Weights of a small transformer language model.
Size: 16 layers, width 224, 7 heads of 32.
Training: a variant of Adam for these matrices, 863M tokens, 3292 steps.
MLP neurons of a small language model. Each row is named by its layer, matrix (up: input weights; down: output weights) and neuron, and shows model dimensions 0-223. Each number is 500 + 25 x the weight over its row's rms, rounded and kept within 0 to 999. Numbers have three digits each.
Before each neuron's rows, "fires on" lists the tokens most often at its 100 highest values on Wikipedia text that the model never trained on.

fires on: " |", "-", "|", " conv", "d"
L3.up740:526481532510484476508515476516486518504504518475496497447481488510471514499487502515509493537531550563431503544539481485511486502466466466475445495500475545506514480507500494490524541528504457515483491483443496501477537552469523512543497486529501495507467433533477534480497544490509499520489509501529504497512466490482489485494502485506554527487482560532521515509488495573507481458486503522546500481486452476517519505499548467464528497467482489489513499512513520487499521457467513520527503528477509471512484516487528521524475472476467473515512535487478476456504496519527493497483467483515532493539491498535536451490493479494535511481536493521504504475494467498515503488524
L3.down740:513518526504517489499482530481527460461508498496531498493554491443509477521535533509465519501524465485517462480508500464509519513503490513533517496499504469525464527529486489479504459475525514490476499510499530477491499451475598501534497471511451524509453551428495490494479487514483496511522493528493491551493505507473514530495524506476490515502534474494472507449478506480490522543521536495488490489523488537493480443515468534545491517548468532461532510524495493492508436477475503487509519516501519492528511491550469541510527465484462516501520515562480503493506469463487533513510488498517487486488509492507488507520483550517473496501498477512497503503544484486468502474526

fires on: " of", "=", " at", " the", " in"
L7.up311:488480527544452504519507432485504468503537524479529439526538483500522495491540526473525492516482519499495515508500505488512521503461480470477512503524499508510577470553499509510510492547498505510474505491496521523509481524485493501481498523502576498519514532475481504516496476539480522544468457503478455510476505486490492517507519520499530507470506475480546485507482469483499453499547441517503528511488507503515533567506473436480513481489506487461513513484486487473510538479498458492498478536476503491455474492479477470496505478504510502510494553479534504502527518461545519492471461491486533538515517473534508466482506501474518491532522485452507486534500460503491523475503
L7.down311:508510490482505459495441508542482488525457496484509513500520501506479511546474473489478477517520467522461533526527489512494506493529484485535493514475488473509467484398467481494491508510531530446555497524516488505497526507498523488507518481511460496441538452511487497494524455464506476472539516475536487505495533495464492502468534501477502549481495511495458486491485503530509522513469506478514474415491492511519501487509508495517505503502538529546496491507512505474490482508502499515455532543481517467478487537513491545500505486521514496486490470547482502509499520497498525540520535543489487478512483536491461514478476511542445535503466507522511529498521518539478493540494

fires on: "'", "g"
L2.up76:534540489528490460493477485489492555491498499498503542528518525499486483525518484500481541470497489483496508505502533483486525482483519498556511536499522502495474493488519480505468539463496517512515502500480522479513466494495492522491498506533475487540535503482527529489511493460494499488501479504490501500486458492486455458500463505503497544483470478504490519470533452477473510538501541503516521489460489497526504482514533501525476459462532521488518473487456494472518494503470497520447488503522465518538497500517507497500527503453466449478486510471444523578493469452501534471489478531553479497466512534479471485430441505515482503501504510461479472527523493550523506548496
L2.down76:473504482546485488511499500510526448475536502503524498504500516455519499489462464506535502527490537517469477477481470488497479475513504537457474457494514499482535507492490513521515514543517454549504492509477486509496496492533524459507497531501500484482477525529448444513514537549510499544466524507469478488496513497504552483519478491509498461514468513486457515518512538494520478469495490518458463452530485510503454520495470483560475512534485481482466519531514517502497534468509543484489525515503480514522493531537442485489498503514483491537536503561513476437468509543508501487485515553471518499498483478505503509463524523490516494524488494548497519457526521463502472489494

fires on: "s", "c", " and", "t", "1"
L11.up863:525484455503492483534508501498537518491503445467505490509468515515556512529490494451503500464493522456485517506476474483480502518445518486492519493539506470451479514486492491479484485453496482483490473491451544531497475514515523528486488495538545500520510504477500479434508517513524518469454465495519483463510526513500490491483495468487478485500511502534541473513529503486524502498507498490468541528530431535498501490486545494494493447510497484505498556512527489538510513479538439498486527506473458534452520526511516522480495474510528484533518475517473501493502493542505480514513520481520465531537524478521500497518498439456539480500501509533517562513494478521494502513467
L11.down863:495514506493477495521471516542514492479506510512493530490490504474494524509502478540488452471565505559458505531475496469561464500462484492447495478467548518502509455515486505500485462514492492506488479471455555541547465513543459502497519450534509497460501524490473485481545515530478508486483493495526453518485501520485517503493549526473559494516491477533471525510508478506488481470486554516503513476478494486492480505486497515492533481491511505522525510482497444524500477470503505525504509444525515547536487507467481503498561522506470487494488476484507515473488502523481511503526464464469497498502509476437546504502496489486477507513510531528493467488546517532509523480507

fires on: ":", "-", " of", "\\", "op"
L2.up512:505521515497495521497496509504443525474507523509492530551479499504467538509512530487511538513536526490507493497477527477491475490471564478514525540465514498514500489495433483504485531496467492518496505559479472457534502518491492542516484521494471497485485539529507506530492509507488524500526499478478460507539499479526480489514482505544489528499450448467446464530505500508482491495526486509488441509495509533499512515508512484482464421509441532506474531480488466522495545541502517478502533546475498530475509510524505505472535526513522510530492512465488513538490481484438535518519491541495513490476487489466483484503544499531530513472491529470495519523486458504491535475500
L2.down512:464466476516516475495515536490512432544499514490505478491496475504511497531478495488548524492491521510505466580495504525561511505490495500455545501514503507528493465477493534451518473522538502525474507517533500505505483490539495474517539498526459529487477557497481477496549498522526513524461502500514497506503479533494497513477464533496512529472490504490535461491515486487497479492531518502475528524483455469488450547459484500530477496473489517468521515527484488540477454524515518494488528499487532462478485536524479501501477503507440495491458515495519516474480488522499509522499445503535520463522485473476482512525524513481483473513498516529475517499538507433486505448485

fires on: "s", "'", "sm"
L3.up761:486518503507424536499486409487552504473506509507514482465446488442502449536504490480509524480493447510470489491480540499493512481491543480500496529502523511474493473499471518536511472470529479466555448502483486470512502500497518505499484526498508508501516532490542514486478484468503507480505513525478547517517528478587466511498494486454530485461512443501500506509525497466496511504447494516500477505479514523528515509512544512450461480472548534493540462538546506512518482541500508530446470505485490526500506509521510505497483493513495465495482503514481506534483489513459508537497503493514520485520497485519508466515492500514460531496509482486500520491498519513499508487477
L3.down761:504510504483482509497489520498535554512508504499534520483491534527497516487504485486502506468513540524500537496489463521508479493521521516504449484478529509520498491479450511497503452490529483571513499517539504426528451461521478537512511501537445515477518470500447509494505524507475510522485510481484498474493484442468518503506494513529522466469452482516524546448528541498451525485464517536510435498512501489502507460512490460504507547495471514470496470532479509511564544458484530481512500476518472540518489528441497494530519516517492531512461496510503505490482498503545501493495515478526515510456483515496515507475498483499530474490497490493484485491507488442511514501522

fires on: " of", " the", "ident", "cut", ":"
L8.up605:528487492477510502527496456519466470529510481485535453476514493504518493517517499451504500532485519494494497588472463460499465465536453461477499504550491491518522482545456522555528514494478445519454498521514520532462476524505495480499481503453544492538466506565514508506477484537518495503468490522510497474493506517516511509475484515470477511489499510510511505520497489493519471502493506498505509538489510454495512518502494498487526487522495522517495501478493530524482511526515537484524441514514474506472454526506519484482497530530470527525455525517537532495472490522512507542502455510495496530494482475569501479474567511486520510488478470546522480539481520499473507501505
L8.down605:553491494503446461519486478484533505460485466493496528562491514455490458499505491497536467472514484503498533486534500520506535503440470523499477492473520480521499504490551514464463455552466531484536507475481464504532513541496475506493533511542485500479483476467500468456518507488476502472491491515551559533489511469458491498516465526500487513511536501473534543488534483487486494473496510488498490512519469534478532538523505528508473492482516524501513474494520475473478502489527506479495504537495505498473513535515480496526525505475505476543514501488494502552493497461518470475457491478482499498483502465475504547515518521500516491484482558497458486500522472568485459498520

fires on: ":", " of"
L3.up816:453485490473504498525511483519463484472498554492532533491511474504508558495508524488506452478493562528498463504520475499473525487471512464513538516485492478488489496520468504475477482452487480506489503516475524477492498518523522503518511507476498551483425530516517500526514480503501535515467514531477477496511568493510538510515509496482506512498481460503491483435494524515516451502481484514512483497507494470495500527497545509535485498438496531473497482495512498535483505434508542498514538563509487496467473528500507528493477483491538502536522514478487491475547516488465544522514441489477556452501513500488521493537501535498470519507501488471497465547490471489492499489518
L3.down816:479440459519492515525531499496492500522474519492523511481531474478486525527491498528508503476528503446517493495482455476471525546511509431491507517520508579488474513444480501488503494403516503517540512528473501477518473481502481477512489487541467530515499518531514498523490512492520535490486470519449491497526541440536479471493455500505519498496498523440504534497506511478520489482502519480501489545515452525523541465487478487501504489460535545487522501559516506529527512519499491469515548499444503496500525500489493470514499539478461527497509513478538492464485503503533486474492493506539484498509527489501530492513510510464525516507500488476502515519490472469492524504498

fires on: " to", " |", " in", ":", " on", " of"
L8.up881:494484486474484510530499472499464499451495484491486496477442480539498486503518498474539486524506504514490508507515534463482470453500522461526578507514494526512511527471492457485472539489481511511507459490480495468464495524470470500482497472475525529540544551521508524486540480488519551472547533560470505501513504459521536537493501501510529513507468485486507498488478473558484454509499494516503528501523496526510511562511538547472460522504475508511520537481491492484496537549510476508480476481518513515481517495502495489533494523498480473503525491471490506464516460525519507498496509536511542501474490521515496479518472490460509525477526537487494529515506501540460533435522
L8.down881:458498510498468536499508523534460495461508489479485528502522447495469484507505498503482535503545500499522478528498463555543501514492508534484478465511525509551535473523510513517530530488532536476503498523547500501525480499530503484511458519491498456498480511480517501494510432490505501518491468489472506521531510503499488533494489503552502495494510498541529501485507450506525528476506520526490500509448461476515455541471452497486465497496495485470490567502525491504423512464483504498499551462512537485522506436488486462508536499513496492503487504536489516543506495496474503537516493495550475514502522481497502523514522494500478481498536434496512498496496516458551463513485

fires on: "=", ":", ".", " of", " on"
L6.up703:503473482527475470503503521508457502508490559527493509538506497527477561482512515457570568496498474487519428485488516443499487487480471528488510510496501523464464482489470511509467490504507511520542485468489488499514486493503530549497463531493488509481487512484486503501514546519485549471495534531528494516503473495581529478485498542502494505505511470517502493483513505547495451518504486502489459431480470492499469520507555498514480473491497502484513507527497497529497496481497505459505473535513502542490515489488487503505475512550500502496513509504478494513492509512494505508509444521550512529479527474498490495492502509508486556491561527503517515544475477493504468430514
L6.down703:497497505495503515510509495506499476533477500437480496473513516522551467523472494493497556524550522518508496521500462503488473522489499497483457504504507496519491458527454533506493547495493464529444525523513531498519546469481539476464510516488473509516486510484484507484494511485505488527457487500458501502520485456478443504500526521458488441525472562495508534527497503487552506489487483533483545529495478495507530470543511483521540518574473480497509481481499501538494534539506504523493550480487525467524493517519527466499482507463456502503470494463516501521459427490516475531499497508489495481498512503518472519477532523481485454497474508526507509507467527480495499524483

fires on: "."
L3.up178:505513483495461467502484474486513489482501527475520540495476478502500523503482508479516493493476513542513495483496455488479547478546558453540469530504507483503435479492500481472498482463541477490519473504506511479501531481517564528551465496516521496499481525525525505525529525520497518519486527507480523479541536481528475478525532465494498524480515490519478498480532516508521478496479497506568417488506483512505533493501545520499452540491490520500511458554507543509510448482500481516476517542486506497516496536457497480531503531534496465530504492465488507518479456485445528519543518508475512435496514506514524484537496523494486490492510503479475513502499500534495496523508
L3.down178:539474483490488480491487503483493556516507540484533482493534506509472490471494515503490495508500543483503528523503504464478511505511506518468487470456490487503545526482468536495551459484486493530523500518504506493502473478526503499520492465511457500507501486492476519526498559501518542489489490467503519502511481493496481462498471512505497443528472484480496536480508530469482443489467521514549447538529518479519490448500530524495500493485490491452493487547505496486535515516529519496473534491478479517583504488420493488522480503536529514521522507499508506494527513509529507482466482527504521477511446465480465480476467556516510553520527486464482519477530467471486496455528

fires on: "."
L3.up20:497518467474461466499487498480505462486501544483502541483486507514516531514504498462556556487528464500493512505470504481504532480503507466537479535501497512521469493492490503502516445488537488513547449495497492494501493461534557543543473509509518483520507526541500496514506557520492515498469522500483529489535531474520485488490502525518468517467480473519489492500529513509482482460474494508511452499514474527498516514509582502484446528461474494492519481533497524536507483518506476485498525530506484544505522514467509502482495515541502466527513501483506517541463457488432512517536533504467494456504504500496503484529498541480453499471526516464486508496503527568511478515523
L3.down20:555463495475482490501554488509479527515507524522482532482540508501485489491538512497492496510476558469492513535486544445494511552482518501472532462482468485491509538506504522476520497476471501522520513508480507524488507498536479486507489455531488504516501489483508548526474523505529541490475497533492521492501502522573489468494441542506520517514445467484508527512504531500490471516489484524498457518510493474500528488479508515519491468496483492430477481535510501514515546497495492489494525496494468476533443494485498430546478477509544500506506493493497463461528517517551497492492460500508520452521474456495472502519480545493515525491551481475502519473505478487498516461488

fires on: "'", " –", " cell"
L5.up353:487510491471475471496491504519494488455474501474524516482486502477498480518508540492529469486540460488463484505456508488494509476450523497550483536503509562491474521536514498504487463483511544515498516481455499492515494466484536519473518484513532488500521479474529473489560473450488502495484537481497493543493533445495479521486525486463529512489522476507446523524541483503514527520488498490511506468483503552465494536499522459483493440475510508516498473524459426515484499477454481515483487490480479500507487555501518466512508502509489500500501515582515520517501477471476487525516522501519510492485468497476481478489448508518477507486514546447501481525524500536535513522506
L5.down353:490515470532524494496510513465490505492503496504464459483500507497516538510488469505479502500515534485504499492502511538541482535540532550477510478514503463470503462481472560512490504525518484517512524511508511493482500544502484453457508492552516457512448492525461507521474544535529494513477488496485450450500459537528505478515455514509501524497485496500552502486483532507487519479487531494464510525492532494534542463522455474519503499498479483512516530482512562491497525507511532487531506530544493514520508450480481545512480528463507520513534499481518495478449501479501503477513509508486511520447512493500519519513539498520517492519487480545431524439502464466490483457512

fires on: "li", " of", "ini", "ti", "si"
L2.up489:494514532502486488534516504536496447501475513512501504446473471485516510475477509506514501504487457477492492483511472508483479494503519452479476482501455501495477510523492512496502458465510503487537515488463503492493539460493442476501507456492482502490541539530517500491526522512534476528536487531451512511516500503502529485509465473466523490484525510542522462431503518488537483522475507505505543511506466472475486480502490495545474479536472498495521520537485559519491518522501482520508502517464477472499498493550479468531557523505498529496480515514524473531491506485551515525459445521521472497503521474465548475500514475527545516435533508498522548487530469491464496474503
L2.down489:475508500507507535489490442493483504537501501505536574493534481498532478563512524472486511469510463477517442502477478509498477507501481540526495487496499463482475501490469486472465535503516521545496488553508489517468492532528501529512525462518523455539437508500535511493493495486488529472499523516522478482482509520524525513439524474504485538513475529488522516488534501501500501475544523464489529444511525488487505512470525525490499512523497508497477497472517439465478487547523503534480503500509467477505532530485505522488476471526491502501518513460482462488474521520441487461490509511513515513480500507486454514486484516503494532527450461507513461489521490518554503530541

fires on: " ", "t", "l", "is", "s", "m"
L11.up699:507472484488487529501489499481508522487480497519504478512476498516488545491459510479527498448517485480480498468494473490446499533546502504458547532499495511498496511481495481437457475461528482488528492522483509498548459508521478513491484539507547493523506503495543481465497486519503552442485501571512465495542509474519501517490493482511501511491496490563491475475485508498502484487494479496506524446522519573482501511550499488514450491471524496476509470523520457510505445538507507478495549496508458476530510527498487494462500485515512480523506515489489478491521521481515481501481536508484496475504507472520469514543499421476562538514498496511482530503527477537484481502494
L11.down699:544466506484496506501510495534536484488477532556508509516467456513520509499507528512511492508507474496497492488487490464469445528519532473478475452475468458504540504473475466468518523485517476512521542576458548485521502507496473515506476528498494488527464480504477547479476488532495508504465487524517537489513534535503494476512524498500521473539508436507454485542505480521474490459502495489470503483460545486505488488485469495517474549485514483469537476517518494483501495463500484499536510464530485509477468540465453521501519536499511503481474530485517504487511485539545481506525511497502498527500508496459479496514497503535573491545528535532472490531508485468485504479499

fires on: "\"", " \"", " .", " —", " song"
L10.up521:485499520494505499523514516460487553491453519458508493507511469521495527494462455463555506508485486508526519503500521512478471473496497517548511530523479518480484486515497440517549546503507461492553480482472532522464497542483461493479513521517487491536535527467464475491536467519491498493503490511529484530498476518553498509470545485504475474528441476511469497463480501482497525541513506489499493437451516507483516543483480463521491516492500525518487508505467531473486494525501527477567539516517504475518524464551489513481497495529490507514497520487518519507498456455470509511525499517519472503511479559491534524509475459489526505529493497552487525497486502521478474489513
L10.down521:497504492501478524502509482513448505504526494481509489489493465508520533484473509485492525529520497493501524524450560535491517502496487491492510496534519448534497500493519512454480510517510524526481507522529451476454506489460495479568437461523460481510509530518485512453487512539541504515463496488505481495465478493473531481555541536482514475480478495504535480553499548468478484494472530564551531483471499492462497514494471504481477507457453499488517504477494504484515489515525485560526487505474476516518478535497493481525459495520526478478548476506497531446489494466513464477501502497524487510512570489469480509502513513478511496486502484481538505517498513526529495517518

fires on: " of", " Ad", "si", "-", " to"
L8.up127:516542462486469484504527506526478497474500546525528494462551519483529532467487506485531554514472453472501470553489523463483523485495474514449474523501489547483554492536483498448510462496471518489555506471470491521528501482471479501508528462481496487479511523508535516495484528499502512519513477518480484517470503457535549526461519533485511506493487464500517500461486500520514479522493502521462518480474491505494521518495513477534497486543453506481509500498486514510477491505502460506522470519445476498515499441509509491477510529511469508516459540502509459503521512502543481525483438496551505500487498465556513478488518481482511513496544518481459540501475524505490504491541
L8.down127:509475479514499491505506516539538482490450459495509481525485460503514467526510521549505504527513521567503514534485492547474555488460484484516469507468490421478485484453517493494518530457487493485516536475542500535515500526515462462513486526567480515470495483515518490546487505457456484510478514490502500464504533509515493550521506497475490510499532480511526479528516522503510461504491523473493505483491511510464479483499488499489528511467513511498520451522503458489460462513511514475449482489509520526530518500525468526489495495485489523498487439543512482452492501545488485571486491504486503527483482528498488529490477513503488531496518535549493503523510496495444518507499

fires on: ",", " |", ":", ";", " and"
L8.up753:541433515491510481505543539531493475515467503526491531442474485497519481537508536515510442511464537488507454530491497473458478517466502520500496476547479479510530505502449481473533546510483481526515482504491514519515512552528496510450473482475497489509490495502523523513528528474499529521485498493510477477493486553512496550476436467511487480510484538503491485519521499506534486488476479469508518502504490463493517534467485512508446478460520504535503516503498518552505445522488565486530504526528519486469483519504501539525460502491554506498506462506518525482450488546456513498508485480491497499487539492463487461509526487536513513516486487489510492490533510500498482479487
L8.down753:433514501488522518468530494527484467507514503534507524523518496484524473518495498513510464492520469517480479497530479517508493477525449475496513514494548512488500502571511516542531522526485554466493464445501494484494474504466456511507509521454475506511515490476476479508492436471528476501523491487525523508470457468492510530491508526557497500516535486506518473539490432504430548488546531515484505554506483544508505495518529535497504507513521543492492521506516488456483500492436482475460485478508484504468492494498526493530523461483559490512475516486515515472491530476471479516528492487484517521497514473474513531497486513502500488485516497527477506530459500499522523487538

fires on: "\n\n", ",", "\n"
L8.up184:469466460545488495526475497489505448516482541474532531485510458537545498519467520515499481502514509486449508511510512501467511512480471477472489460561502487536473485506481499493502534504485505541537468537507540513509508483511559532486465468520502504493476514488525475500518476485514515477455460491491502514515509523523521508512501522511510466459462501463487489497493509544483487430494522533510509508522474533447554499495517510497440512504496457556523498463501505529526492540525540533571523521484472504485493520485516506519509489481523517500449485485493529480473488486444488543540513510497485507497537529498507465484482499472512501498537510510513461498486510525488492529495
L8.down184:493503557522479492465555483492506481450502494524525503525513435497499457500501490508503466513513500490507524500523488484494503545541461496541479503533480512477508463514513517470456510514470532493518493475484465525471512524477500514519515526443521466510519494482506527504549478475533511509496481474494473531526462535514516494507505497547511482488494507533487491492487420475476483533556510523507487510499452469521505502467515540502481524531497524527500517479499535435464494478432520515472468479517476496490511473498513462493496509511552503495483507492504443571490527493468494513518487476487516502530503493479489529553516497519509488528498489495538498512516517515502467455536

fires on: "'", "time", "-", " ski", " go", " strike"
L6.up529:503497494506514493501493513488469508499474479461524449507508468493490535514512500496530492512507459474448479506484507526510494521478520491489494528513491506474454473538564576499488494499485461536515479489532507483518493503491525500507531489487491474509520496479514532522501474512515528482507502500521537507510521431495523494498516428469482518496478503473490477487479494549540519462492421476462461501498480531496506487471514511525520513482547530499512452515469506519492542490508532501504476540467507463496499513516476530472508487555456524464510453533499525483486532516493516548487560515519503499489490494536492465497455515551505498474469480538513477509512516510482455521466
L6.down529:490499510492502491471484495460517496501497485506462489472511500494509504475463489498511538459507540506548516490532548511530495494488520492529528514515464522512525472485511490487507537494530491570515511531493509452488510510492484508462517547495476544533480487463494503475507547512496494504490509490455460526506512509513473525492452524518516502461480506538477504519473493479499490506461514490517521527450526459526539520495526488494469504477490509521500522519499533495482458494510517483494524408526466496477535527529467481537501497460485499534509488468481474543461495514539488482496497509529465475495555476481504506542537482422467491517507443522510548475518500524509522479512

fires on: "\"", " (", " song"
L2.up689:487500484528445502490505506493494479494430487490521483496475519546504560477495499488492452491470452540526488506474524478508472476467497503538539501543503497472469485500494488545487506514539502497526500521480498524438477474465465530497525529485478499509560480555479521478509489498496527478494555503513451499512547500546474505485523515493481573494474467494513486446476503477486540525505506504508504451495489508536496536501475466499515544536502528531482489480491540495499500499503479467488500508518510498472498503559489490531515504489515507506509544449527514495515445543458514504485486522539503536502477503528523498502492480489492539507481516510493497522474516551477498469502
L2.down689:506541486472476491506536496507500529493511513500488481516531484528524461440450507489475488510502439529532506527490498467573536490512477504524516472493496500514496529483508488522525540553504467475487520494457507463466494507496484496487523504488537465469531488537484518460515515506471536498519514523564466489482496470452516513492490532484522510516493551494512491485485533565481487561533491531484532462499517536501457507503484507490495452513499501540477488428497522469533488513478472497541511518539451499484471487521515530503526499508453515495502505477503533486509483520437470496457474491508517530515524525508474518509485497533472512489495519499504507495468475511484512510495

fires on: ".", "A"
L2.up808:515463476520499483509475471481545486491490491482517517500482495488524509478476512465559510464495487477477509497465471514505532464520510443523468463497481491536462501517493496445500504505484508507482486534500517529552506469510537516526464466532521479509468555461518489496454508527510554494496559516492498508515549520523486511508457491491516506460472535498534505462525500462520502475541543505546501485476515485473495518479498548462465528491479503517502494539524523480531460474504463522496499496482499606499503549508494506502511483469491473497486506470470513526456456508510489532521493498486480461500485508515555500504512494483490473505496474471527494507508502510487495532503
L2.down808:523490478456491529492533467481490524495487483466539522493462474452493492492452473470520534520503512464506497487461482512515556510507527530502485522518466533558527469479502493468513491513513520480502498486496510523501550497530509506515505454496497500504571542489477505511457523522498557480499471507491485501493505484492463490493491475455504457539495496486470513481503522496491481511516526502491492539512510575507452452510513493485479512542474531518486473485483497506530502534494501520462560508494459515529484488460491431501493513513453525522474504540508504499529458497447505487488486516460519501499510489467468502512457530469467550522513515510482504516500515536481475498527

fires on: ",", "\n", " |", " Total"
L8.up868:473505502522486483552497538493460512474497504512535542440507472517493509518507473502487489480492451553499438519483476539502510484469481510481479507533493487522573489495480529508540523519468502536511484491501496496545518515505474486460464515486540493518533510516545494482493510521474502487449456452496485517514520518518521488489500482507468460488519491502503488514481513483486489484524483479486472527527490455472564494504478486479487485471517508565533467471487509515495459485526523451536479510514480465449472509521514530523492498505554504530480508489487497506501485534471503471504487523503486548481549500505467494475516509494517550518528509532447518521487493475488469548490
L8.down868:559497537469488470496554470524494462479472487517524513541477482520468518460558485499478483492507515497469533496528484499519490541508488475511497517502521506504469509508484517553482515499519544493483476496509508491448491517429519496477556536473488500520525502481500506552535454499498502483505466485501476505478501494498469446532493515475509503504507524498473506532521487499507507522499512506515527530487503529525472480517562517515496499529474489499508556429477496456497536474466471507491505516492483471506502487526471465478507499520451492492466504509500546518529454478495518472511498482467461460510462495498536491532547488534502493481509473500507511523512517518514522435552

fires on: "|", " |"
L3.up729:511474509510540494496483521521504511485466526488494538478523494506514538465514480497481456496465541507494511527484494485510493500463440497482486518501465529566482444534520494512513513522450483518463518473499467519522556483461496503516492487549476529488477519544480491507558522497483507501477519514515515501502500481487555488492476512493507477517474494480558504527489490536491474488500462462531451489507434489493515503502488496558517491542467491505494529506489523493485554447509521512530497482508476505487469491495490470548468467488448482523545501486462497497509496531541498457440499514542511474490513490526491510517503478507520492475517544529518528537495519515496476522501
L3.down729:496505495534534495503479558519516504436517502452572471495491515528517480505519487514494453502493519487508535431508464524503524484480473509505466468526524486513526491541526504501489472502541499553478492522517491506534530494496550494494536502524489508531446523485480485487500493518512513528527499481518485503517503470479470491515526515521534444500491494501465492468492540488481505443474480502526461484543504413465470486488477499501537525502494477477490548515491504493485487454482519521512503514494542493523565467505470474511525502496482474505519486498520486506441478489511489514486489488550513477480495506552500507504541522482480461491521505491483527478505516446513509489507

fires on: "–", "-", " |", "'"
L7.up348:494464490484503460484501512511523489528534503507517533513493530514498520528526477485516509478455518491523504516511485504469482492503492482512478554511482510513465519487460466465457507490530448499496496506468517506516498483584506541527521489490514523564504472525554490538537497531438517538473474527495495481532507507464477498463488446498536485450514536510465472526517538490565433519501496544505491507481490471464525512541511515504504487485505509518516477516481498534502452496519524479496519492510494500514540473471477497488447518508510497500465498462467510499498505498453509492528520529510500509499496484496536495500522546534519485529542452519481513466513475482485464489509
L7.down348:504548443465451522496458471467515488510466472547503519525509509528499476503496516516490471478504510501491501530452475513487572477469538512504505479451511468524479480500536528511437493494542467475506495488489540484469499524489463489504492511492491501474490532492444481492483483522508485477488526504485489500484478482486478504502503494489494529508544519505488459519537513458568486505526522515531506507529504482524499427545507497466509538472525524502506488495524483485492526475464506482522501514525536493478487499508466462526490571526471544480483484536540494485525517504505510473500500511484558501474473512480512493502526488515471494529464529539480490491515496485524482496564

fires on: ":", "-", "|", ".", " the"
L3.up579:503456481494496522504491524445514500462435508488506504506434473491529482487467557487455521485570538488536478516476501519486479478482493469521554483490490536489546535504492511487497488509487489511526476499528516495511495509471482485505508532513504525530524507514498531525512563447547523481494489517489485490526488532529481525515442526546454462468501497474515481496497507510456494486487517515513479517512467512518527505502510521422448509534495506471527533504494491490486525543514475508510477527508490520504514510470490469489493503477487532480515503477568506504508488487480522529462437501510487483500447483491486477546489533522478512496485528473480477484474489513494502505521
L3.down579:469512497489476458497501478511506526502516490514514461508487497553528515528514518533573440461520456518530421515529531517533492495512440514516463520543527474523552486512482489490475528497514512481500492502486488521454507535487497467503510490495524482498481530512524473466499484493529476498475505466468477506501506504470512508470509485495534530522498534508486483489497520489518511519490484455446554473458493484479495535463491488534486514449512506541544535473517468509512513509496513505514528502500508501502479500511525494530494495491484525470491527538488503496468479460492512496524415486519498525493495503475480489477533485477497429535527510527510459516515540474474515493525

fires on: " |", ",", ";", ".", " ;"
L3.up431:493519497510497490516525486496512504518495504495495498485469452535495522526479492513457496499469429569497468544486503474499475482464491482468499468550428487503516497488528485493544492476529489491552473444499505478452501538506519493506498518489543471507549504488525525509532535531453482503487529503504505496499507542501554495500451513470479516528514489500497451484502515554480489521524516479486519477514530494518553521479505508471516461506465508540516500462482483510507479519526498500499504540492488509485489500522504522477492512494510487501511500435464543473526489511497532443524548496490497521488530487484475496484495516554467538504494514551493529484467543530495492523508
L3.down431:539476516473448503500501461521485496529486487469490506507507491489499473470475518501506506492485509477526495473492515546484449504505502473514526476471471434482486493508462524500484469449474495498520525515485512513484523483505534520488485491503410472483504490529465485511468509483529509513519533550514489507491490511497481466534565498464498497494471513505498538497496548502514510502456499515534498497585485514513533469521497484498492485488488510482513485510486489462508495525524513493510510463476514534524464553431499442516495508516499540487469479577463495506540508509551543530504471501481491491481493508510502480466476517470535504535529479494508483491549487512517528502489

fires on: " |", "|", "-", "=", " work"
L10.up569:515462529520482501518541492508476485489457494511512510549495504509531495474445507483562519499504503512496454533490495478485491516472500449476494522453474500522486513537520486512496494490505467496534487482467477505518495467532470513503537469449484494520471493504529500526534463486483545498524487510495468508514491516493526494477505492470487528507490535469508504511510493506541495507507540535482526541438525512503493537450517481546490433510523515526482499474471429498492437527526485518496495545479521470514530475474505519484493528437519522433446531506517491507495499494515538532527509526526500477495503455515494483504489491487490557514516508497538509512511527481495492527519
L10.down569:455485446529512543485483487524478453468503517514504485508520478477461500493513479477466484512535478518487494486490509506473516535531468527487522544476510503497519528469491530504485522496523493549472491501466522496508484471499456479516488464501505507521472496462470495505469485480512532457503525448498512538472486517483470472498491505509459527503513486477481471539532447469516501502503444526547460472518474490514503477518542492526519524504485493506496514529520534533512558522452535534527493423515486505531511476502515524554475516529496465488563479534493515515529492494465483510496522463511484504485447496497527506507539517537499489538492519535478459507520518485498474491504